config.toml
vocab_size = 2687
activation = "swiglu"
init_std_down = 0.00399
grad_clip = 1.0
MLP neurons of a small language model. Each row is named by its layer, matrix (down: output weights) and neuron, and shows model dimensions 80-175. Each number is 128 + 24 x the weight over its row's rms, rounded and kept within 0 to 255. A neuron's up and down rows have the sign that makes its largest values positive.
A block is one neuron, or neurons of one layer that tend to fire together. Before each block is what it responds to, as a language model described it from the Wikipedia text at the highest values.

Word endings and prepositions
L4.down8 [157 147 154 112 139 155 119 144 155 180 143 158 129 100 102  94 142  95  60 153 172 109 117 156 144 133 126 145 147 111 139 133 172 110 158 150 117 159 152 134 104 111 120 109 167 131 104 148 120 109 136 132 130 133 139  67 174 123 123 144 118 127  98 133 167 142  82 112 126 123 111 105 108 180 151  90 133 151 103 116 140  83 126 148  94 170 149 131 139 134 140 124 149 124 136  94]
L4.down217 [113  72 132 132 108 161 104 133 100 123 131 158 105 139 137  95 100 106 113 142 153  92 106 112 134 103 163 125 143 137 115 130 120  94 120 125 117 164  86 107 147  95 173 149 154 127 129 148 121  98 167  65  94 142  84 152 126 156 156 143 135 187 117 169 132 127  74 104 123 123 144 151 120 148 124 164 102 146 122  73  85 132 149  99 113 150 160 147 115 143 102 149 131 175 143 122]
L4.down285 [120 174  99 131 135 160 127 120 112 138 147 154 182 126 129 179 132 144 127 126  97 126 143 106 150 118 164 149  98  97 128 123 138 125 124 141  99 119 154 112 129  93 181 113 127  98  89 130 109 122 110 118 113 106 128 132 182 140 131 133 178 134  65 137 123  72 103 108 165 123  98  92  92 131 160  68 141 127  86 158 178 150 106 115 156 137  83 129 140  92 136 115 122 142 135  93]
L4.down295 [109 147  88 110 166 112 145 145  96 155 115 128 152 153 165  99  95 137 115 114 144 137 147 132 135 151  83 115 133 124 160  97 125 116 132 103 154  94  96 132 130 183 150 121 149 113 124 118  85 114 146 105 103 178 140 115 119 140 145 149 148 172 117 110  94 128 148 133 138 105 106 117 114 156 139 118 157 160 153 149  82 108 115  94 116  96  90 119 147 113 161 118 143 103 205 144]

Final digits in numbers
L2.down479 [129  86 122 157 107 138 136  88 110  87 105 124 136 144  79 104 140 155 177 150  71 117 164 132 131 121 134 112 138  84 109 163 143 141 124 118 117 166 120 145 158 145 102 154 174 130 163 129 124 123 150 130 136 147 125 144  90 112 134 128  90 113 104 114 149 117 135 115 102 170 113 146  90 143 129 128 174 139 125 137 130 116 127 144 122 112 119 153 116  70 134 148  92 128 129 152]

Mid-name word fragments
L5.down202 [188 124 131 114 132 128 121 128  93 123 100 124  88 129 117 192  80 118 134 153 142 119  73  99 172 114 140 129  99  97 113 163 127 123 151 129 149 126 155 152 147 119 115 129 112 151 171 156 112 131 152 166 117 117 174 133 155 111 124 183 160 143 106 115 154 117 106 145 174 131 103 139 138 123 116  97 118  94 123 102  96 126 103 121 157 178 150 157  87 139 129 139 124 150 117 114]
L5.down282 [147 129  89 105 134 122  98 118 126 131 150  84 100 112 113 157 124 169 110 150 126 116 116 138 120 128 154 128 110 147 131 149 118 113 118 151 103 175 103  83 131 129 138 130 107  87 105 123 134 108 129 126 136 154 120 114 183 176 155 161  99 184 161  94 129 118 151 135 127 108 159 104 122 119 130 142 121 102 118 129 144 101 172 104  94  71 186 146 123 139 122 110 135 128 143 156]
L5.down375 [126 120 139 110 154 108 130 162 147 108 122 136 114 132 116 139 152 141  80 150 117 161 112 154 181 106  60 127 128 151 139 122  94  93 145 124 142 174 104 131 129 116 125 124 148 110 139  95 104 136  80 123 143  87 133 118  84 160 120 117 147 129 102 118 105 174 160 139 108 157 122  86 118 108 132 130 106 124 124 130 123 161 107 110 137 138 199  99  93 168 122 113 138 138 136 131]
L5.down380 [136 101 140 152 134 108 122 150 131 135 131 148 109 148 157  86 127  93  69 160 148 122 115 114 146 190 141 108 111 135 137 152 171  96 156  81 112 125 128 142 148  94 185  92  74 134 104 114 111 150 149  80  86 105 140 131 126 107 102 124 132 131 100 100 123 173 132 161 114 165  80 145 146 144 114 128 104 134 110  87 124 105 138 112 123 124 132  79 127 160 129 112 132 130 129  99]

Piece after initial letter
L2.down438 [114 158 105 103 133 153 119 158 161 126  79 142 167 124 103 122 100 139 115 124 124 153 153 137 148 159 104 151 141  97 127  93 124 122 113 110  83 126 137  97 123 136 178 153 138 153  84 127 173 151 129 122 155 110 101 134 136 161 155  90 155 136 143  94 114  99 117 136 136 137 154 121  97 137 166 131 173 192 104 126 155 140  94  97 129  79 125 128  78  97  77 133 128 133 123 132]

Verb suffix completions
L5.down25 [101 135 116 113 117 145 120 152 172 131  68 112 146 115 118 117 102 114 129 145 146  99  84 106 135 155 109 112 177 146 122 113 144  99 130 138 128 158  95 146 116 101 136 143 137  95 147 148 112 124 146 117 144 154 106 142 148  89 113 113 129 170 116 104  99  73 159 130 120 107 134  98 144  88 141 143 108 107 134 122  98 103 108 145 105  87 146 146 125 139 155 123 134 130 154 143]
L5.down244 [150  72 160 149 135  95 107 106 139 148 126 165 167 164 112  92 129 105 157 126 149 138 141 120 152 108 129 134 122 121 154 109 127  94  91 157 128 134 110 131 109 106 106 163  79 131 133 119 144 114 138 157 114 130 130 129 129 107 131 130 117 156 143 140 163 116 107 165 130 126 100  93 128 129 104 125 100 170 141 150 152 111 132 124 117 122 171 140 132 101 164 189  96 195 129 128]
L5.down307 [149 148 152 132 195 136 111  96 137 104 123 146 117 167  94 113 145 134  88 147 129  97 103  96 134 138 140 154 126 136 137 117 137  85 163 147 104 133 163 131 124  82  78 151  89 113 134 127 115 101 128  97 114 162 130  84 136 156 118 141 138 143 142 144 141 114 147 123 113 147 119 113 155 151 167 119 126 139 167 124 101 109  78 113 161 149  88 122 153 110 125 114 149 117  98 104]
L5.down351 [112  68 166 112 127  69 105 158 105 161 156 180 152  92  90  85 128 132 182 151 107 145 127 116 138  88 153 161 128 134 116 161 136  97 134 140 129 140 140 126 102 149 147 147 113 117 108 112 118  92 141 137 163 136 112 179 114 161 158 152 156 148 132  94 123  87  90 167 139 136 118 134 134 107  66 136 135 190 152 140 123 142 150 105 142 130 108 129 169 117 114 117 112 114 142 132]